MLP neurons of a small language model. Each row is named by its layer, matrix (down: output weights) and neuron, and shows model dimensions 48-175. Each number is 128 + 32 x the weight over its row's rms, rounded and kept within 0 to 255. Numbers have three digits each. A neuron's up and down rows have the sign that makes its largest values positive.
A block is one neuron, or neurons of one layer that tend to fire together. Before each block is what it responds to, as a language model described it from the Wikipedia text at the highest values.

Word-completion pieces and clause links
L2.down351:110104131101152145139154130143104148122131114184158142101139152120080150079097139131166124080094081091176132084102085173120139110099193101098089138171093100120193107128104163137127078141139127148138135101137100117177155159110112091171144164074171226132136148132114167139131081126155074153160177175167146122122112087173102159102118090151133215070128111115125077106124136120159102160157

Intensifier before adjective
L4.down179:146145109170144114149034114136118203145123120066136100190167157143219132167111155168100168105150112148162088137145100083182146074151155100110152081169165123086141159171091138135148104166186141107127074122143120138139083089146112112152141081113120103121099175144111133143186103171126147156156126215131057141206111098130126148133108109136139132098107112118070179101132137067122159144130
L4.down199:108077120117140103139148101154119110048154078125092110149116189178132127083162053151149117139092173115116161138167103100162099125172128140143091123079138113131112128133158146153112116111073192140078119086123143165186159188180100150072134101075149177158148211129093078163134081129084154113182082135184113097090159155162110077090120123123124164114090153152093125123152141163153082119082
L4.down281:135122123100136118126147148170108103039046145138158091166156098146126077121180177091157141093120139083195105108155173189115156169185152158118193152173094141124171140170147187157077145067101165150122135080062107110126134075089059102105196103155104126099144093134164139114164146132129125104109129174138133142160140107089065080155164110188117118145083172097109138133162113078094110139104
L4.down495:103106084090107157121145133205116074092099140150136106138118117148155104182109118171063092139139095149122178111177186174095168074147142089087171189139130178095118121062161131112113152125082174133188131089180160155098124131182159161146075088098128130114107141123148148140147135115141099121102131121163137147079133107094114061090113112137158168117129096075038182072133116121155141115092

Of in phrases
L4.down109:104117096158174111164108097025155160151103147070160132111169131119151120134111140103173111210108141174127153109136097135111136075212134094143154183087157077097165104093160185078110171116135108108078125133144165135095149109087132104123150134141133124136109196178132197138078129134083164130097102100156120093127147169130138160163150185077076130145127176116148135126137153142094064176117
L4.down157:174083115145137120123093129091084122119129159119105087100106188158183161143128077125097127140144125100083223164113112090126141164134126135156131132083153146168114119103180085143161136079172161139098145108143157071100149127156175114083116141100114158139147105139097133148140158141115093156090057133117068140104124113079159093109166051093081087128118163116074157098130129167054144098183
L4.down255:125116094090091109095148163191133147183150173097079121174164122119156174181117049098113130174133145153111147134133143166100107138084146077175121107137118079103095117145098170130135144127143092135130122191114109165133123157202097082123120104188116051129108154149151121169144118155181088164069039138145202114095091129126130160158114083164081120114164068113079073110131167104144148125164
L4.down289:135125191122135087120154138166118143127061144085127158137137121105091202173099108157092108153115122125145099159158129070183109114185168156123083152132115172076111142209119136142183155130162153090126106121118181188129098187166163151116096124097145106158155153153124150102082131164141160200157111191113148180100118146116063099169150067128089129109149101154055087136080183089130158115108

Word-internal h fragments
L2.down147:139121165101126145155110068097109110155123163170118164120122094125095153155112133143150106134119136092191141137101123135108120177110204106170163098094114146076073155133101190145165129154100116155152184133155123112138082123138104111063085135162079097103108128088093159124124180162111171112082136146102131146144120187154119098111077116167170168096097098139147137158119173153168149156155

Newly and mid-word fragments
L5.down1:085181084130104149102157126117188134180123115215096058157092072128055101130101154144094135152126131094071121115137126121146145113107096060118105123135109127129130131159091121169158163124158096171082140153164121099091172125139138125143125134171109151084074106079102155192161103136147133150129107156132132121112101138107121151124189135114151133123140125038119117112115137122076064142096
L5.down68:150122175141120147127112143168148146177157102101089121135106163110122096135124126169099137136196132094100112133106093151082106138154176107135144165098191171095165189119097137170108109146129155125085172199168142159095167073098076136084160150077126134111151104144171075188143072117119156113114178086117124157137061108120120095159180060109148145130187079131092172130101165179136144103158
L5.down116:081129132173154122123168088126122144146192159154077077106118113155082121183152203140101079166067182145139128077127043123118139151129095128084151119093131161113169130167111080122063131203089131089131132096148132146136144135162128093178137151143123124126120111149131157102117161187078155107126159121121128104128115159124132149174129128144087101110170126105099193105059140151080163130112
L5.down343:091125135117127079122131147072180146078151124159147111153134116196083110148113160124157093122100117188087170109174113134203120146139154187125085120123086129155095100105121118144127146180112091098109178094143113098123096158161118094105091160109073105097118168082142116130152116167128102179131135109147173127111143100138120133190163173103165104136143107102154128066178136099157184182135

Prepositions and split word-pieces
L2.down373:091110194072154135144143138149146110169170137087137154148144130154078179188067086158181171166077146140119085171091135181113117107148096093141112097078126089119120147142155157112184131138136103230107100103140142109163085102096136122137091138088187129141118102090133096195111108122127133139088135152169135176100082117079152089178161127154075114127077158179105104085138069125126117123118

Verb stem completions
L2.down32:131105119105131095191125130165173170176123108132130152136196097142104119166086053081159135100095162126154095134124126149096128132146122206110095168106099168115080141117150140135143115152141148140083138152134148121128078076144115155121165140094084093129110152134196185187110148141232097139140094117098148122106065154089080078121111096093178144065083156170125111129116069137144105149159

Infinitive to, modals, negation
L2.down422:140143067126118164093154137152121098139158084124158112093215111167154120084110133118073151119156102162100089141109139116117114123098192162122122127118105168102146152149194147150171061095140106087098101168120186139163184168162152087166168116103096137124144120088135119129183115082164143130144171129083134217153073107149133064108193066119134066108094108199064121068119122078128147128097

Numbers in data fields
L4.down219:121119123102163132143096159126108121091174129179141125139131135154086128105084071129120111121145139164130112102126167111127110146113184101128113146155155107114154125094129158111146059212125114129192131142130184132221057116181114063161059156069090177151086154078079129131121132120130124123112171175130124105123090104129156157168169058105106054151125132172158134094108102205125121129204
L4.down258:059105152086143152085198103121194123149139126143116119118156165130143103064119090102135142115117109070042092132116129160123103120117063157176148132118147139109095159095135146146139168124181123109178156225197131117137148131112131132099118079090104158113087115136117120150132090125123143106137132154090126103161034115127101149064131109114098158126093141165110164130102173145154093130126
L4.down372:150177164074098159116132134159122126184107078046103056138141149129159103117128109149119108146124067137097093110160163140140133118135128131106133070095199162091117131116159112119128138153075111197114137137137131136085204140135102119178178115170139136144127183159128144117109089136135116131097069145098124094186151102102123116137100150140151164092102136064157106097171155081100092145146
L4.down504:161107105103140131156101088132127116133113129145122110166078156160107123148154160095118139170073082110101082135141165129079129134150108151154171165120166124112172120129108084128111123108104132160105134062106135163169106094109153167142144066135114183182142122065180135123133097177097039085119114099127143073103117160169152115095155178096156117060157109146090153162123099064090082137131

Split-off word-initial "h"
L5.down46:170189107185094150168148146135127093159074147141090099146168087100115100104178201149110116123110053132126114143104125105114093122116163094159148195129138215102114119139117115091175159155154129107097155166137131143175156184106145140137123209125092168117107152112093131148100100150115115116131156147155090100174154161067088124127127102105076149121129152175143136095125148105174111096107
L5.down179:196162095151163211148067149188118073079130167115104096144148104115116120149150161131108168075176050107154112085081140126132146093131192110090115087182145186121123140116136152169102134108095106123160139160102102086202114160119081130185117114172148161112075164071104135121174120090103096101107149119119146082090164097096134114139134093172140098196151113158080126073184099100088198143125
L5.down182:112076131104193133058078119164088106142123138129118118114102112099145110107123121105086142107153119107121117109117111184179128185182160126173128172090089166079100132145121136124102113151156159163131140115161137117157109082145108132115100080133112089136120111098157171147229148192069129153115158042134104077105078171117112117128164140096162112121111124149140175060122120114128132210173
L5.down346:100165103179097168122115105158135136127043122155089125092120112113154140112136109162179144127131199154101134096041134106121169094140126125169071069140097204089147092183127179111143168101135100115084142136146156093164030163145111170132139114127120135101085162163124087150140148157144180148105100125160108097160118111095144158136141168131147121113120120184137190172142138122116077091101

Fixed-phrase preposition completion
L5.down194:157137161152134146119112079134135185154097073137169172084132109117092115102049102187130126100138057117065099114134120078185074121120092173116166159130138138110099125090147086157114070126141132114141149155113127114121130142162128172152157175105132152119154165098130140136106146170134094106081142132143129126166163174081098140130140121142182139143118139150070000107100074090150135132113
L5.down323:138098126136108106139156116152115085082112137203166107103098128107163093081135144112099093122129183080117100129125104106164132183146112100116094119040097180135109127079131155159166135137146156114097120139132113136116125111139142102113086189113098142091141142183130168164103124175148102089115138160144104127106162094113187154075074136122157156126114114096166152137131143177116158127073
L5.down401:160159168194148104067174119138114127062108130176136155137176135079101129104166084150121115089100147147083164087129078160168135152087121113129087151125073186169085152113159148141113144113127106149080125117119188099102179139131151149116107153153042088101130148135119128096109164172165129110116053190144139161139126069143096178089075152114154074065083145073111159099127152165118054094151
L5.down504:084089166119096153124103141148093133089109162126152157131161162104143136141146051098143162080098130097131068143122124123153087066112106124102125142072097090171083117101142109184128108148185164095115124134115144152080147155197176157135055112115052134142132143160072178135125144114123145139117115177160121128141170106085176116126131124163121152106173130101089122100129140194148133076133

Mid-word letter pieces
L4.down57:084158120171174097121121155079137143100165186194055131132197120116123172105088140098143088198169097181081100107178126095082102100148102147171152113119128205161097165124147110156080156125160106173071080159123143121120178102164107084157171159107116149133065119168119108164088105104160114122130190108139093074120093141137170143123156197142119104130141160114131152132109092119100097148123
L4.down280:176160140139106101146163137159084189191088125144186158177092106144106097188149102118114089092082120098120126129122136122117129125098144130128108097124092174089154130118164151135137131106094176142112156162141164100152144082116153138077094084120135188090191129133139132153063104164165052081162091118150113092133074152078123125245109104095114125154110137118126181083096102134104143120105
L4.down343:085189111179180175143115143159121154091116131136145102137142098100060115120168132112113172130168150131145139129114109139145149218121158172059159203115146128139139099127034114104140198149067101099115077061124153134091088108119128111100138137044108180150123145068088136148111130168119108128102131089084101078158117120104130152138111140153143200151131133129087112144114102106140150192113
L4.down485:127158151100140106126106176164134122135150158127109122128118107157070085167111101128148196100090107163170089158141122124124163051121102126173103128116072088107076165107122084149124142129138165176204123148157146099134128189183128103140168097123149127156158076166105114143142124166095101122185102159121135111119123086134160102154081104147111124112134099121125099125152075129135111138143

Before-a-quantity predictor
L5.down32:162145140059093126117146151137127085093083099127181040143108149143162115183123120189103101119137099205074108116123157113116129131093145177110119110121142241154108117126174147160125117098069189170148155145132158147085116147141097135117163138149123122138137144163153033183168124109109156162162113130078149083140145120150148107094124099136161140105162127076165124080154113043099095117116
L5.down129:134106134106115103092089093101128164175118067128134113098140104137123158141091109137143118124175069179126125178161140109142098090106115195172112133103172129121097146151135158126160156113150135098147085130113158088101164141182165116144109077083097123076128114141135068129080071153164060129148087080151174149147133110150120184077055151112146154154147145127088128102145085100135116130161
L5.down276:137101164158121170174183125074123097148101144106163107159098184156112074134195215156087143100162194136100139125120071102189118161101107163088126140115120162162097156106117079175124204049162118203121050112119095154104097076123150144123130118126177098167078122158138130127174089114132153175153123143154156119101145140134111087102077148135138163127105129103146119102116133148150149147094
L5.down455:147115143137106180138113140140115056159074148117142080145121083156106051073138147132144114129143086178101179155158161141127150130099164219116211157094112152131147089098137102177063107121103184169148148142134156123086176133126079103176128155126153084131181095137130142120112155139144074125178105089070114162142129150163150117109115117107124141104170113093069087084168108138148116165153

Relational verb endings, "with"
L5.down222:142154085134084094129098149113152148130097118198106142079118140148156188127136066131122157131105113197127107209090097068148077070107133113058102103089132148113112152112148164136160108114139185161109040151124086117181154115131172144101119139118090104116112143166153114205171085152164122114156085149114151167194147162145125101089096100125148128101077123110070116104071137095170109117133
L5.down324:149136140138102182117127122134163188150115080117187141090162133119118084122070102039109160028192152143159163125095119131099156171088167197112090156073163125094105144147149116143123113142144127088124120160144104110147134146122138112082101196050100153098163108111147122151152183202121106132113145107131159151162169161134119191074138127093146127094139105110114148203123078115093135104129
L5.down334:158134158068127107109142165096155113135181133066106122124143123142145109074180114160120163120157083107117149166105117110118118140133137104138115185207068166111109152074103163128117118137150222149185106098062073141109062119115135174163108104145177130114171126112147118138170127076150170110156154098105124143135122094093137165143101067147118122129109165102138090137135054087157123136102
L5.down371:114046120146103121123182109142125139154137130124121156145087150191123151115192079134095086145145154105108093093119103157110044152086120155150091132125096126176207106129152115149179138158152112130070077107122088087094132124118127148131150068146064144160168184118154153190112121100163099109146094137187115116176131116117143127134104140191151133161062133146087108184168139179094170147089